python train.py --parallel_block=false --init_std_up=0.0621 --batch_tokens=32768 --dataset="wikipedia_en"
MLP neurons of a small language model. Each row is named by its layer, matrix (gate and up: input weights; down: output weights) and neuron, and shows model dimensions 32-159. Each number is 200 + 30 x the weight over its row's rms, rounded and kept within 0 to 999. A neuron's up and down rows have the sign that makes its largest values positive.
After each neuron's rows, "fires on" lists the tokens most often at its 100 highest values on Wikipedia text that the model never trained on; "fires after" lists the tokens most often just before its 100 highest values on Wikipedia text that the model never trained on.

L4.gate58,185,165,205,189,187,162,189,183,188,220,235,168,215,207,205,214,232,223,205,267,211,180,208,259,187,232,237,160,239,156,148,192,196,155,188,249,202,205,205,203,181,190,175,173,197,216,251,180,218,116,175,237,179,144,162,216,206,197,202,246,229,168,164,172,204,205,205,145,195,179,236,236,226,165,213,189,261,259,201,221,210,200,188,197,198,139,232,201,230,196,192,193,187,202,198,214,259,199,206,193,190,229,170,213,184,197,238,223,180,212,208,215,131,256,183,197,231,178,195,182,186,172,180,225,163,228,207,195
L4.up58,184,201,159,241,195,213,235,251,221,172,248,202,227,217,217,175,192,168,207,168,209,170,200,188,175,145,210,200,217,250,182,237,193,202,207,242,245,186,175,227,173,159,197,197,226,199,278,212,208,185,207,241,206,142,200,213,200,183,221,155,179,200,195,205,215,216,184,200,178,247,163,133,167,170,161,169,172,217,226,203,219,200,200,242,198,264,269,241,217,214,208,176,178,198,217,223,188,252,142,204,169,170,210,169,136,178,226,232,179,182,208,216,153,253,211,219,129,226,186,235,212,172,194,169,205,210,150,181
L4.down58,244,175,168,231,162,177,180,274,227,188,207,172,228,170,195,175,201,242,193,175,234,195,214,186,239,220,192,190,228,211,244,203,233,163,154,190,224,164,217,199,198,132,235,146,195,246,221,225,214,182,198,214,200,210,220,178,180,214,218,152,219,214,168,216,217,211,208,209,205,206,175,161,200,161,291,173,159,185,196,206,237,171,191,200,219,181,238,227,190,211,243,197,196,173,236,240,207,187,218,157,199,227,182,177,141,203,218,182,150,215,165,176,226,179,173,230,162,263,193,150,165,251,168,211,219,247,169,150
fires on: "ight", "on", "ia", "wi", "ly", "li"
fires after: " Le", "n", "er", " Char", " N", "le"

L4.gate160,233,241,245,227,197,185,190,193,195,214,214,201,240,158,200,232,239,201,159,193,181,180,158,198,170,148,234,232,179,152,195,206,209,134,212,204,195,192,219,217,199,237,216,193,170,249,230,195,187,161,228,166,147,201,246,189,174,233,247,204,243,226,230,170,251,183,219,158,230,198,193,245,222,239,171,226,128,204,162,183,172,218,188,199,202,163,198,226,171,175,223,201,176,227,245,171,197,174,125,206,174,186,204,159,163,223,216,187,211,210,221,229,191,180,210,258,216,212,236,221,164,236,221,194,212,177,250,147
L4.up160,239,261,179,203,185,189,227,249,188,176,177,226,244,169,224,212,231,203,125,195,131,192,222,188,206,207,161,196,219,184,226,150,252,167,194,213,169,196,200,171,199,220,187,201,182,169,167,203,183,220,247,201,258,167,185,186,222,181,209,247,201,169,221,193,163,171,182,208,238,203,194,166,229,174,240,274,217,197,194,230,167,163,193,148,206,181,217,242,245,179,209,247,147,173,207,151,257,183,182,203,140,175,185,163,232,209,204,143,231,220,225,197,205,226,167,286,226,247,151,191,244,218,238,207,177,164,141,206
L4.down160,179,206,175,198,193,176,214,170,176,210,165,219,211,186,184,196,183,167,147,190,185,263,203,240,157,223,182,197,214,195,238,253,228,204,213,168,181,280,197,198,215,217,219,160,194,251,204,177,234,187,204,188,209,180,229,242,189,97,168,140,173,183,147,151,220,142,191,197,174,186,210,123,199,198,178,182,147,218,203,200,212,204,238,205,193,227,202,185,268,224,198,229,166,187,205,200,157,220,216,265,171,196,180,181,169,172,182,193,222,221,129,201,178,209,203,241,219,198,197,197,234,180,167,160,166,166,178,219
fires on: "h", "im", "ma", "am", "ham", "s"
fires after: " Mo", " Ja", " A", " K", " H"

L9.gate443,209,190,245,270,223,184,209,202,240,222,167,269,209,160,193,202,245,236,124,223,170,168,206,200,217,218,264,279,194,193,200,237,237,217,199,240,232,221,208,217,190,224,273,158,144,198,170,190,158,214,199,179,220,170,255,193,208,149,221,219,176,213,188,181,250,231,197,174,222,203,218,244,225,181,222,192,191,208,280,172,164,215,181,189,207,184,224,168,173,207,160,131,207,156,181,195,217,246,181,208,210,171,231,161,195,197,241,197,223,237,177,186,213,220,206,227,207,198,153,235,196,200,233,199,171,185,162,179
L9.up443,198,256,214,210,190,200,209,209,201,201,242,213,260,218,207,184,267,223,184,151,186,181,163,174,196,196,156,190,199,226,183,167,206,223,232,135,181,165,191,181,251,247,184,199,211,256,256,200,145,175,173,187,221,172,224,194,219,210,150,259,196,232,192,185,210,206,156,182,237,206,241,183,183,185,210,185,226,189,249,218,216,254,165,187,219,216,224,214,159,220,217,190,260,119,230,224,201,187,187,192,139,199,226,258,230,182,194,213,189,197,218,210,189,151,163,240,239,279,187,207,238,224,213,215,259,170,146,199
L9.down443,191,252,217,217,232,222,154,265,211,150,174,182,191,163,151,177,151,207,214,187,218,206,196,170,219,221,189,212,168,233,207,164,175,171,191,211,199,198,176,220,211,193,211,217,287,255,219,267,240,198,232,170,192,222,205,236,234,231,166,189,204,198,197,212,183,218,191,208,170,231,210,189,166,220,199,178,235,229,196,223,243,211,203,187,223,217,150,214,200,177,191,219,163,258,152,231,224,152,176,194,233,226,231,189,197,201,214,194,226,194,198,152,214,169,136,154,224,212,190,252,120,152,225,166,216,195,225,226
fires on: "s", "r", "u"
fires after: " ", " re", "."

L6.gate1,211,245,182,171,178,227,214,228,175,208,195,181,179,169,238,150,202,199,215,220,243,159,191,190,270,201,193,257,184,180,212,269,162,188,238,202,208,212,170,211,207,265,210,187,223,228,197,168,247,181,139,217,196,185,135,249,231,211,213,199,173,202,202,201,151,173,210,216,238,198,212,154,198,193,196,179,159,212,264,205,203,284,160,172,128,155,253,148,249,200,187,203,229,196,244,208,218,201,253,198,190,193,190,201,228,138,208,195,175,166,144,232,207,204,182,203,212,183,226,150,249,146,212,186,206,221,208,214
L6.up1,210,192,196,250,171,243,205,200,153,196,182,216,215,193,227,202,202,213,184,160,159,218,185,213,171,191,229,215,138,253,187,222,254,222,280,194,246,203,202,154,191,174,192,145,180,209,187,140,243,137,214,192,209,169,160,254,188,242,172,211,211,246,156,191,236,199,202,145,189,177,183,163,231,230,244,216,203,168,209,174,207,185,177,221,163,208,200,188,226,202,232,224,202,177,202,208,185,200,258,212,232,179,220,222,240,184,186,211,175,224,176,228,213,203,191,192,265,203,216,205,225,218,202,188,278,191,227,213
L6.down1,196,197,236,237,250,148,190,199,187,115,199,187,182,183,205,186,193,213,229,250,171,246,206,203,218,163,223,156,171,136,222,193,255,280,211,202,165,155,221,219,228,219,176,177,196,215,225,211,208,184,269,171,184,225,197,183,196,211,168,179,179,171,213,235,183,173,217,197,246,153,235,204,183,214,151,206,250,166,176,194,225,224,180,173,248,178,303,173,218,223,213,207,176,258,217,209,218,156,157,182,246,199,171,231,164,182,159,222,207,211,211,180,189,223,218,203,148,211,208,234,161,188,220,188,98,217,230,184
fires on: "t", "s", "ton", "am", "p", "ence"
fires after: "par", "ci", "li", " A"

L4.gate326,220,214,172,189,205,211,248,205,204,236,242,217,211,185,240,216,202,153,167,212,180,175,219,194,205,196,216,162,201,250,219,181,187,227,168,192,228,238,203,229,178,149,172,217,175,209,143,172,211,204,208,215,191,183,169,215,197,149,199,199,273,237,162,135,182,157,182,186,178,186,221,246,190,196,227,225,201,234,254,269,185,203,219,163,198,218,195,262,176,206,169,207,228,186,215,195,191,219,182,177,166,181,189,135,208,171,140,224,218,196,229,218,195,243,244,188,212,214,249,164,147,179,196,201,221,186,205,187
L4.up326,243,228,200,173,235,176,192,194,230,220,201,177,219,215,217,170,193,200,164,162,221,192,223,183,201,218,206,198,171,223,148,222,235,209,154,153,163,209,229,187,146,251,237,190,144,248,210,186,196,249,182,183,212,160,142,231,189,207,170,215,184,205,156,209,201,223,205,232,200,232,178,263,220,196,167,171,157,249,213,213,173,210,248,252,241,190,195,255,216,195,219,207,194,190,171,190,134,188,219,237,203,215,233,233,183,198,200,143,192,246,215,114,197,194,163,203,229,206,206,206,210,179,209,186,192,209,234,200
L4.down326,216,260,213,192,202,170,211,267,177,207,192,225,182,198,220,236,214,200,187,183,191,179,168,143,214,252,184,186,229,230,203,129,179,223,228,211,184,172,171,208,209,186,199,203,207,175,136,175,173,178,196,217,168,150,221,149,185,221,217,174,222,149,184,153,148,174,173,210,236,184,134,187,175,190,171,189,246,263,206,228,217,177,203,217,205,178,230,185,210,243,205,199,171,284,199,208,136,197,202,240,217,171,180,174,169,217,193,252,240,258,138,227,160,197,184,186,197,187,226,152,175,180,168,240,138,182,189,204
fires on: "a", "ft", "ar", "unt", "in"
fires after: " he", " He", " So", " so", " re", " se"

L4.gate476,237,182,192,173,205,175,193,229,166,217,220,236,227,196,230,175,226,217,243,188,174,211,140,214,195,208,170,195,245,203,198,257,193,165,200,200,275,241,207,263,198,162,257,209,170,180,245,171,236,239,188,208,162,194,214,172,175,203,210,192,168,152,248,197,188,225,156,222,161,221,254,274,173,209,143,252,265,226,213,196,191,245,218,189,217,171,222,199,254,213,231,214,214,225,188,217,208,208,188,158,198,207,198,175,159,215,236,202,172,195,177,240,237,181,195,190,151,210,224,229,217,209,279,201,252,192,235,167
L4.up476,224,219,241,205,170,193,179,174,185,174,225,201,215,172,194,153,196,220,196,222,196,177,250,221,148,193,198,170,196,204,220,235,203,195,195,200,217,195,154,193,179,203,183,248,182,213,149,187,258,153,199,185,145,173,258,268,123,193,184,241,162,162,218,168,177,220,203,223,190,192,193,220,268,211,129,188,200,217,225,197,220,227,176,219,217,238,174,225,216,172,202,262,184,216,223,223,240,195,186,197,116,235,218,203,234,218,186,184,190,204,232,190,170,181,164,213,226,231,182,266,197,257,206,245,202,205,183,194
L4.down476,226,196,231,169,198,189,178,190,238,191,176,240,199,128,243,208,228,223,193,135,230,105,204,215,203,152,270,183,183,146,197,196,186,243,170,234,193,141,196,207,194,221,192,162,228,242,178,184,178,134,177,190,236,224,201,206,223,181,171,230,178,233,199,197,252,175,207,255,250,194,205,172,232,169,210,209,196,187,198,185,196,211,241,213,173,229,219,219,173,191,168,212,177,242,210,198,187,170,242,192,211,234,160,183,234,156,230,171,221,172,213,191,254,160,240,239,192,208,175,150,172,163,202,179,210,191,222,225
fires on: "o", "i", "il", "el", "ki"
fires after: "di", " Ra", " Na", "G", "z", " Ka"

L4.gate194,202,156,182,168,177,175,158,196,198,196,192,182,236,205,201,243,222,205,179,187,289,194,180,195,163,162,212,193,187,182,220,207,183,252,185,199,206,179,210,207,199,219,243,173,190,204,177,167,175,160,190,182,234,206,185,152,251,218,207,195,211,158,186,250,155,204,188,272,141,197,194,227,239,222,227,215,202,184,230,183,206,180,229,177,181,247,203,208,239,225,228,129,201,135,216,193,190,198,183,232,222,177,226,191,170,249,199,201,221,208,190,245,229,209,189,150,180,169,236,145,152,225,142,196,182,203,242,154
L4.up194,220,171,265,182,149,182,209,191,174,218,192,148,172,216,197,224,184,215,159,224,225,216,191,283,210,251,232,195,180,228,253,160,218,264,172,165,209,187,204,180,192,191,179,205,158,239,166,152,205,245,232,194,181,219,187,158,163,166,172,186,208,203,169,176,163,174,222,225,195,265,202,193,163,225,235,214,198,247,264,171,247,190,161,238,148,178,140,215,205,241,196,219,162,163,175,195,212,210,183,179,209,199,176,187,223,216,241,200,191,222,216,153,211,219,180,214,190,203,242,145,187,220,237,158,238,294,210,165
L4.down194,219,181,278,228,216,198,254,253,234,156,197,245,187,216,192,199,232,163,163,197,140,184,194,167,191,178,159,179,271,271,200,113,231,251,240,150,181,223,192,180,230,176,215,156,203,251,192,235,179,202,179,198,165,124,209,207,199,205,190,203,191,195,219,185,175,213,200,201,269,230,219,177,160,195,147,169,194,231,212,169,188,242,218,242,261,197,225,173,232,194,200,227,201,256,217,201,199,141,185,220,227,217,140,198,235,188,205,171,219,197,208,225,180,223,205,181,202,190,161,178,215,226,185,223,219,173,248,239
fires on: "ce", "ine", "en", "e", "or", "l"
fires after: " Mar", "li", " Vi", " Car", " Bri", " po"

L8.gate440,224,223,227,180,167,240,217,222,159,173,227,222,189,258,227,190,167,196,232,119,188,227,176,223,215,189,220,214,221,163,201,156,196,215,221,241,266,222,228,158,233,196,189,168,140,143,196,177,193,194,168,212,213,211,185,215,190,199,181,200,242,153,191,225,178,224,204,245,187,241,162,190,169,207,174,241,196,203,169,167,189,148,212,187,177,201,206,169,184,206,205,153,183,211,187,249,164,216,170,231,201,200,146,167,205,187,210,185,230,159,276,190,204,194,214,194,163,222,191,163,157,166,179,211,162,177,186,187
L8.up440,143,165,213,189,181,174,247,228,195,212,220,240,196,157,222,222,206,186,204,264,229,160,212,221,219,208,249,181,181,226,239,178,188,253,157,196,240,208,176,193,206,234,186,187,164,169,209,230,150,175,197,229,167,189,186,221,196,204,256,174,159,158,222,204,259,219,172,184,214,205,215,199,196,192,205,246,175,168,202,221,182,188,191,216,247,189,141,182,161,184,227,207,180,230,197,177,138,179,186,171,238,250,232,190,217,126,188,257,208,147,225,217,185,180,240,194,192,147,207,224,200,198,202,158,202,193,218,184
L8.down440,181,174,181,221,258,213,144,161,213,167,124,195,206,205,208,220,161,229,183,218,178,176,214,226,205,229,201,216,206,242,203,219,199,232,214,129,245,202,247,188,185,215,264,187,210,195,161,177,186,178,177,200,198,201,167,153,233,223,278,192,189,170,219,196,199,246,198,238,208,158,202,203,258,169,247,225,197,201,160,172,203,243,208,266,187,166,181,221,195,205,210,207,119,201,175,176,224,220,206,157,247,167,153,163,215,172,165,237,169,218,200,186,150,178,213,203,207,169,145,272,208,185,227,200,193,235,196,195
fires on: "en", "n", "b"
fires after: " ", " E", "E", "o"

L6.gate7,215,203,164,186,216,215,208,183,165,210,210,231,141,170,201,202,159,198,148,212,198,276,185,174,170,237,219,218,160,227,258,204,208,180,271,228,211,213,234,219,180,192,224,163,137,203,158,181,203,153,216,232,197,242,195,182,171,191,188,193,213,174,206,205,186,140,222,173,130,221,185,208,220,231,232,197,179,253,237,214,203,191,205,188,216,218,247,194,192,192,179,183,180,193,203,174,203,186,224,206,196,221,201,211,164,227,190,194,204,181,220,197,236,239,199,220,155,191,172,236,178,198,210,97,183,202,176,238
L6.up7,197,182,160,164,185,205,194,222,234,237,236,153,197,179,186,228,186,194,188,218,216,239,230,199,154,182,175,186,210,219,216,209,229,223,204,217,128,201,187,173,198,227,226,126,217,184,167,172,210,186,193,201,166,193,188,177,123,198,171,99,215,153,208,193,202,154,256,186,163,174,202,238,210,184,208,187,174,232,190,230,206,204,196,229,199,214,180,153,170,172,160,209,197,265,234,199,230,207,225,186,188,257,218,225,177,224,181,220,202,245,241,162,219,189,252,214,170,174,181,161,187,165,264,240,194,237,165,173
L6.down7,248,225,206,219,198,236,208,265,233,245,170,200,216,244,238,242,189,218,161,258,168,145,159,188,157,221,226,186,238,207,213,186,173,201,237,191,213,212,245,196,216,224,239,213,171,136,172,212,224,215,174,210,182,161,132,173,190,222,155,163,171,249,212,156,219,239,246,199,146,194,204,211,188,235,245,215,203,187,199,186,200,179,236,167,188,249,164,214,214,196,203,223,172,235,180,231,248,215,194,201,166,247,208,191,169,239,206,154,232,228,249,201,214,201,173,195,215,233,207,194,210,149,180,256,181,221,231,217
fires on: "-", " ", "S", "A", "ed", "da"
fires after: " I", " L", " R", " B", " A"

L10.gate10,195,222,195,248,251,226,224,238,189,171,227,201,221,206,148,244,187,222,158,183,211,167,176,239,244,199,171,223,216,172,184,190,240,207,208,141,233,181,148,261,223,219,214,183,239,202,212,170,253,173,230,197,169,202,159,182,214,244,231,190,187,264,224,177,178,271,163,263,173,222,197,191,194,191,220,231,198,217,260,228,182,234,223,214,204,157,225,178,246,241,191,183,211,205,190,221,166,184,216,173,176,213,134,226,189,178,241,200,214,232,240,223,202,197,211,154,216,201,186,201,185,168,215,155,199,175,217,204
L10.up10,252,243,206,202,199,182,153,200,233,239,212,241,157,260,209,196,199,199,194,205,178,215,181,219,254,200,248,177,166,165,210,198,168,200,143,205,223,197,231,205,211,236,161,235,193,197,217,188,218,192,183,171,202,225,242,187,227,171,163,167,234,138,190,200,209,197,173,210,194,206,195,226,222,220,202,188,147,243,229,222,244,182,157,280,199,226,204,184,245,198,237,197,221,242,205,186,173,216,145,194,211,231,209,244,183,222,131,248,221,219,217,200,164,204,187,229,246,226,203,164,207,204,234,211,180,185,218,152
L10.down10,145,187,163,159,180,196,155,208,210,133,199,212,192,188,186,183,214,198,193,170,221,253,162,197,195,224,259,231,205,197,217,250,172,166,167,188,171,191,177,259,197,223,205,133,182,184,204,224,136,182,250,210,194,205,219,202,214,247,186,192,192,249,162,234,220,218,134,203,206,227,207,251,187,226,227,234,212,229,179,168,283,215,188,141,194,198,199,227,173,211,195,190,203,224,254,207,160,205,239,192,241,193,230,215,195,180,160,206,228,205,210,171,191,138,184,218,200,169,250,239,164,226,196,182,198,165,250,184
fires on: "s", "mo", " ("
fires after: " ", "po"

L4.gate141,202,211,192,170,163,257,191,184,223,172,233,215,213,236,196,217,258,237,218,155,233,196,195,250,182,211,203,180,193,228,226,292,196,205,250,177,230,196,230,170,189,166,215,210,202,187,186,149,204,179,208,173,220,221,214,223,149,179,188,171,230,217,167,193,197,169,208,179,214,231,226,230,213,250,229,202,238,188,222,164,244,179,191,234,230,178,243,185,232,225,241,210,231,222,224,195,214,175,203,262,211,220,233,128,178,158,185,186,192,218,220,193,229,171,214,152,258,205,195,111,188,183,187,223,155,174,170,202
L4.up141,207,185,201,208,187,180,184,195,165,283,200,174,235,178,160,231,151,183,158,192,233,166,166,180,214,229,248,263,287,224,183,183,206,218,190,130,176,198,164,187,143,214,219,213,219,162,219,190,155,231,182,217,187,176,198,197,185,253,175,176,186,177,165,197,196,258,192,193,208,166,198,213,185,168,214,240,170,222,163,196,162,246,191,141,259,189,200,182,248,161,186,194,179,217,199,216,180,248,186,160,168,205,192,169,180,175,180,164,206,183,163,197,194,251,206,223,181,234,202,202,173,203,193,173,216,142,207,198
L4.down141,229,183,228,282,190,245,199,193,208,170,194,252,212,185,193,187,267,195,244,250,245,234,243,220,227,218,188,206,205,154,159,234,157,252,206,199,214,205,218,187,283,202,223,191,210,245,190,140,220,183,189,211,202,170,221,183,212,181,201,153,211,250,228,236,182,242,160,165,169,240,184,212,210,201,230,188,218,165,190,230,171,249,216,223,180,224,190,154,178,252,250,211,190,160,171,211,165,197,215,220,222,205,192,172,236,150,181,230,128,248,170,238,202,193,226,196,225,197,199,155,248,184,216,193,185,265,183,157
fires on: "om", "d", "ge", "-", "ur", "ic"
fires after: " to", " in", "ed", "d", "-"

L7.gate346,197,207,157,224,195,191,232,194,173,238,187,221,198,247,189,193,205,229,217,256,207,191,164,237,177,167,210,205,120,145,206,218,161,200,205,204,205,206,195,198,236,234,185,196,166,202,207,190,194,219,248,216,229,262,167,221,160,260,264,175,125,213,210,219,122,176,203,177,199,216,216,222,243,223,153,204,213,244,253,196,220,203,205,205,220,201,247,171,183,137,191,218,196,170,219,203,202,181,208,199,193,200,177,163,217,159,208,252,184,241,226,187,203,212,234,209,227,222,209,236,202,200,243,228,207,233,209,181
L7.up346,205,235,253,169,197,215,171,197,206,188,261,243,205,249,139,173,173,231,218,207,189,232,227,213,284,187,186,218,195,142,197,223,232,153,219,212,192,151,183,137,250,167,182,169,224,187,267,183,221,212,237,162,202,201,228,228,161,190,215,240,188,189,236,172,195,178,233,218,224,127,209,222,247,189,182,121,168,250,233,207,201,223,203,224,217,232,262,226,178,144,183,183,190,180,226,205,217,134,167,247,165,243,198,211,154,210,196,232,226,208,195,147,180,130,202,134,175,165,213,226,208,178,204,218,217,200,197,163
L7.down346,217,202,209,219,182,173,161,181,197,239,180,190,207,266,259,246,237,184,191,237,236,201,208,206,215,262,196,217,215,226,193,218,194,185,207,244,171,196,184,132,237,236,203,164,173,243,230,210,205,217,185,214,185,218,181,261,249,215,182,257,178,187,218,256,209,237,195,158,213,150,244,170,201,187,244,167,196,215,203,179,187,243,224,180,212,231,214,216,172,194,188,194,190,222,185,245,221,227,239,172,225,231,214,132,217,187,185,248,183,218,169,197,214,219,197,162,201,209,195,184,206,226,205,231,162,181,252,173
fires on: "ed", "ad", "us", "con", " first", "on"
fires after: " M", "M", " gr", " Se", " so", " m"

L4.gate317,171,202,214,241,211,130,179,241,218,177,193,201,196,244,154,238,197,178,205,147,226,182,204,238,259,152,202,214,178,216,253,224,157,234,255,165,201,199,177,231,232,175,234,114,231,249,205,230,181,212,183,188,189,175,199,139,177,185,200,210,198,208,217,169,224,171,176,190,199,253,203,239,220,163,205,192,191,215,246,167,184,260,201,205,248,192,212,250,181,183,209,176,142,213,173,197,187,172,211,156,183,197,206,161,170,238,258,199,220,151,218,158,140,198,215,212,177,187,181,206,181,163,242,217,234,242,203,221
L4.up317,258,209,170,231,188,177,184,247,190,240,233,172,232,174,236,190,205,249,199,241,258,218,194,138,157,215,227,170,189,207,208,178,202,265,145,222,181,169,232,183,237,158,195,173,183,183,212,250,223,219,184,201,180,200,239,188,167,233,221,208,177,220,159,221,224,247,172,210,209,205,218,243,172,187,160,217,203,169,223,224,183,224,180,195,198,199,224,212,226,210,213,180,234,202,209,247,204,184,220,132,242,228,173,244,176,238,107,184,201,197,208,141,207,194,99,247,245,197,206,236,153,161,232,200,204,260,202,178
L4.down317,206,195,201,206,227,184,183,198,168,213,192,254,171,137,214,209,211,198,198,219,209,170,209,246,208,227,185,199,173,222,141,210,153,187,188,225,175,193,182,132,249,191,163,190,199,211,232,230,204,232,268,220,178,152,176,232,212,196,215,219,171,148,206,201,158,179,222,152,180,173,186,187,186,169,156,169,218,195,165,236,209,191,268,205,196,291,212,188,108,199,155,230,236,192,199,240,243,182,149,213,178,131,226,201,224,174,173,228,224,203,150,215,176,164,185,179,216,207,226,163,249,181,213,220,194,180,232,179
fires on: "ed", "us", "ce", "ron"
fires after: " M", " m", " remain", "M", "ur"

L4.gate374,118,189,236,198,226,174,223,224,233,183,211,221,228,176,206,168,228,170,244,213,200,207,189,190,181,180,158,189,201,231,221,198,283,230,167,180,253,207,207,233,259,251,202,220,240,168,209,182,172,198,162,159,209,191,216,213,215,153,214,251,194,209,175,183,200,250,176,214,147,220,212,260,161,140,223,170,285,199,188,244,189,228,223,272,214,167,246,162,216,150,174,228,151,150,157,211,204,173,179,201,233,237,247,226,235,197,208,185,188,172,214,225,190,199,206,224,185,214,212,213,195,228,161,252,254,210,208,175
L4.up374,204,227,176,212,202,177,212,169,214,220,167,206,206,186,233,178,160,205,216,226,197,217,213,190,193,236,186,145,161,199,212,213,115,203,192,220,234,243,237,219,133,210,233,212,217,222,198,200,186,222,178,161,236,214,185,158,182,229,198,207,194,233,201,202,250,219,230,222,159,227,175,255,167,274,187,161,235,258,265,119,189,229,253,216,181,187,188,171,248,211,215,243,175,206,189,240,188,228,173,217,271,230,185,235,263,204,173,192,173,182,185,205,217,229,177,104,204,197,191,210,162,163,180,194,247,237,232,232
L4.down374,238,152,142,208,201,253,154,184,160,198,245,227,200,182,259,206,181,216,173,210,256,180,208,214,190,191,237,214,159,217,127,237,194,167,181,201,213,176,165,134,179,203,164,187,168,183,223,198,182,230,177,224,240,272,180,189,208,161,178,155,210,146,218,120,197,226,213,201,162,195,176,170,140,202,207,190,192,153,220,168,150,200,200,235,205,219,190,207,171,193,146,193,182,246,187,184,193,237,193,180,160,225,218,221,197,167,230,174,141,214,211,135,170,204,196,174,206,179,203,244,172,171,209,205,229,205,193,134
fires on: "ine", "ing", "ce", "en", "ze"
fires after: "us", "e", " Mar", "s", "pp", "n"

L10.gate210,195,190,180,155,190,150,149,245,189,233,140,199,177,247,162,169,220,198,187,223,211,164,214,220,226,204,189,206,245,192,174,148,176,224,190,187,157,243,198,189,189,176,184,168,183,207,246,166,217,213,148,180,188,232,175,178,162,242,180,217,235,142,211,166,174,150,180,179,156,202,174,156,275,192,153,182,161,253,165,205,233,213,226,232,201,192,215,210,217,178,172,192,210,220,201,200,222,227,209,205,199,263,163,213,134,168,201,203,175,181,221,204,254,251,190,164,192,206,298,226,146,224,185,199,210,266,261,146
L10.up210,205,219,197,219,176,185,172,197,247,180,206,237,187,182,233,195,254,169,191,211,243,178,216,251,167,201,182,168,187,211,157,229,156,184,202,182,188,186,157,189,178,185,188,167,191,109,210,187,230,161,169,170,187,236,208,228,235,218,152,262,224,226,234,185,186,148,267,192,178,207,233,232,249,218,205,194,173,227,238,227,205,288,197,142,204,148,223,189,188,148,176,207,203,199,177,187,215,201,241,267,170,133,178,233,183,253,255,228,198,162,200,214,243,183,209,210,168,167,167,171,192,235,206,189,189,242,248,238
L10.down210,223,182,249,161,154,235,212,221,218,165,158,148,217,237,216,202,194,189,195,186,208,139,205,129,221,265,196,214,252,141,138,167,243,199,206,174,262,189,231,208,239,230,208,135,174,239,154,218,178,212,140,221,202,206,187,197,214,266,235,172,166,207,186,164,171,195,133,191,193,156,191,195,226,214,243,222,167,216,204,141,196,224,168,228,178,187,188,200,161,250,162,167,197,202,195,224,234,213,247,170,201,237,163,165,201,201,188,157,170,167,205,238,181,138,196,208,194,201,228,157,222,218,205,229,135,193,164,177
fires on: "-", "ni", "on", " pre", "re", " in"
fires after: "\n", " P", " the", " Da", " M"

L7.gate340,185,242,226,182,199,172,167,116,195,211,230,208,177,205,194,165,206,250,197,223,206,207,175,217,210,175,239,201,199,242,210,208,195,210,228,164,228,182,183,204,161,169,217,184,161,222,164,135,170,152,198,176,155,259,211,232,197,198,150,199,176,171,172,198,173,161,178,194,236,210,210,213,191,200,222,229,190,170,130,215,254,182,207,201,219,168,136,155,247,218,207,161,207,216,161,167,173,172,212,194,205,192,210,158,277,176,197,207,186,188,181,168,208,168,278,205,147,231,226,145,163,208,268,205,218,210,193,150
L7.up340,167,184,179,188,172,198,203,183,155,173,204,192,208,191,207,209,245,212,196,224,201,178,204,214,195,159,241,253,156,213,204,192,239,166,230,176,213,182,186,170,147,160,195,188,187,150,207,166,237,202,238,228,204,217,200,130,199,237,276,201,194,174,197,177,184,195,163,247,217,171,178,259,246,192,177,194,234,156,167,198,179,222,136,148,265,185,212,220,182,186,216,261,126,209,233,222,228,191,192,206,243,191,176,236,174,191,170,237,218,161,217,205,207,220,193,196,211,266,213,217,243,205,234,186,188,204,177,196
L7.down340,160,202,209,178,158,258,182,199,208,159,184,180,223,251,231,199,212,168,160,214,201,194,199,194,228,232,197,216,197,225,217,232,245,193,219,181,249,221,178,222,208,203,220,220,168,205,123,183,243,184,223,224,198,196,151,141,222,236,211,195,212,229,272,232,207,223,184,184,214,190,104,187,211,222,244,274,182,186,157,170,193,214,189,205,201,163,307,181,218,199,222,187,216,179,285,177,221,228,191,201,180,220,199,218,210,258,186,260,191,204,144,197,172,246,163,166,239,198,208,176,219,246,179,223,170,242,214,201
fires on: " re", "re"
fires after: " the", " a", " and", "-"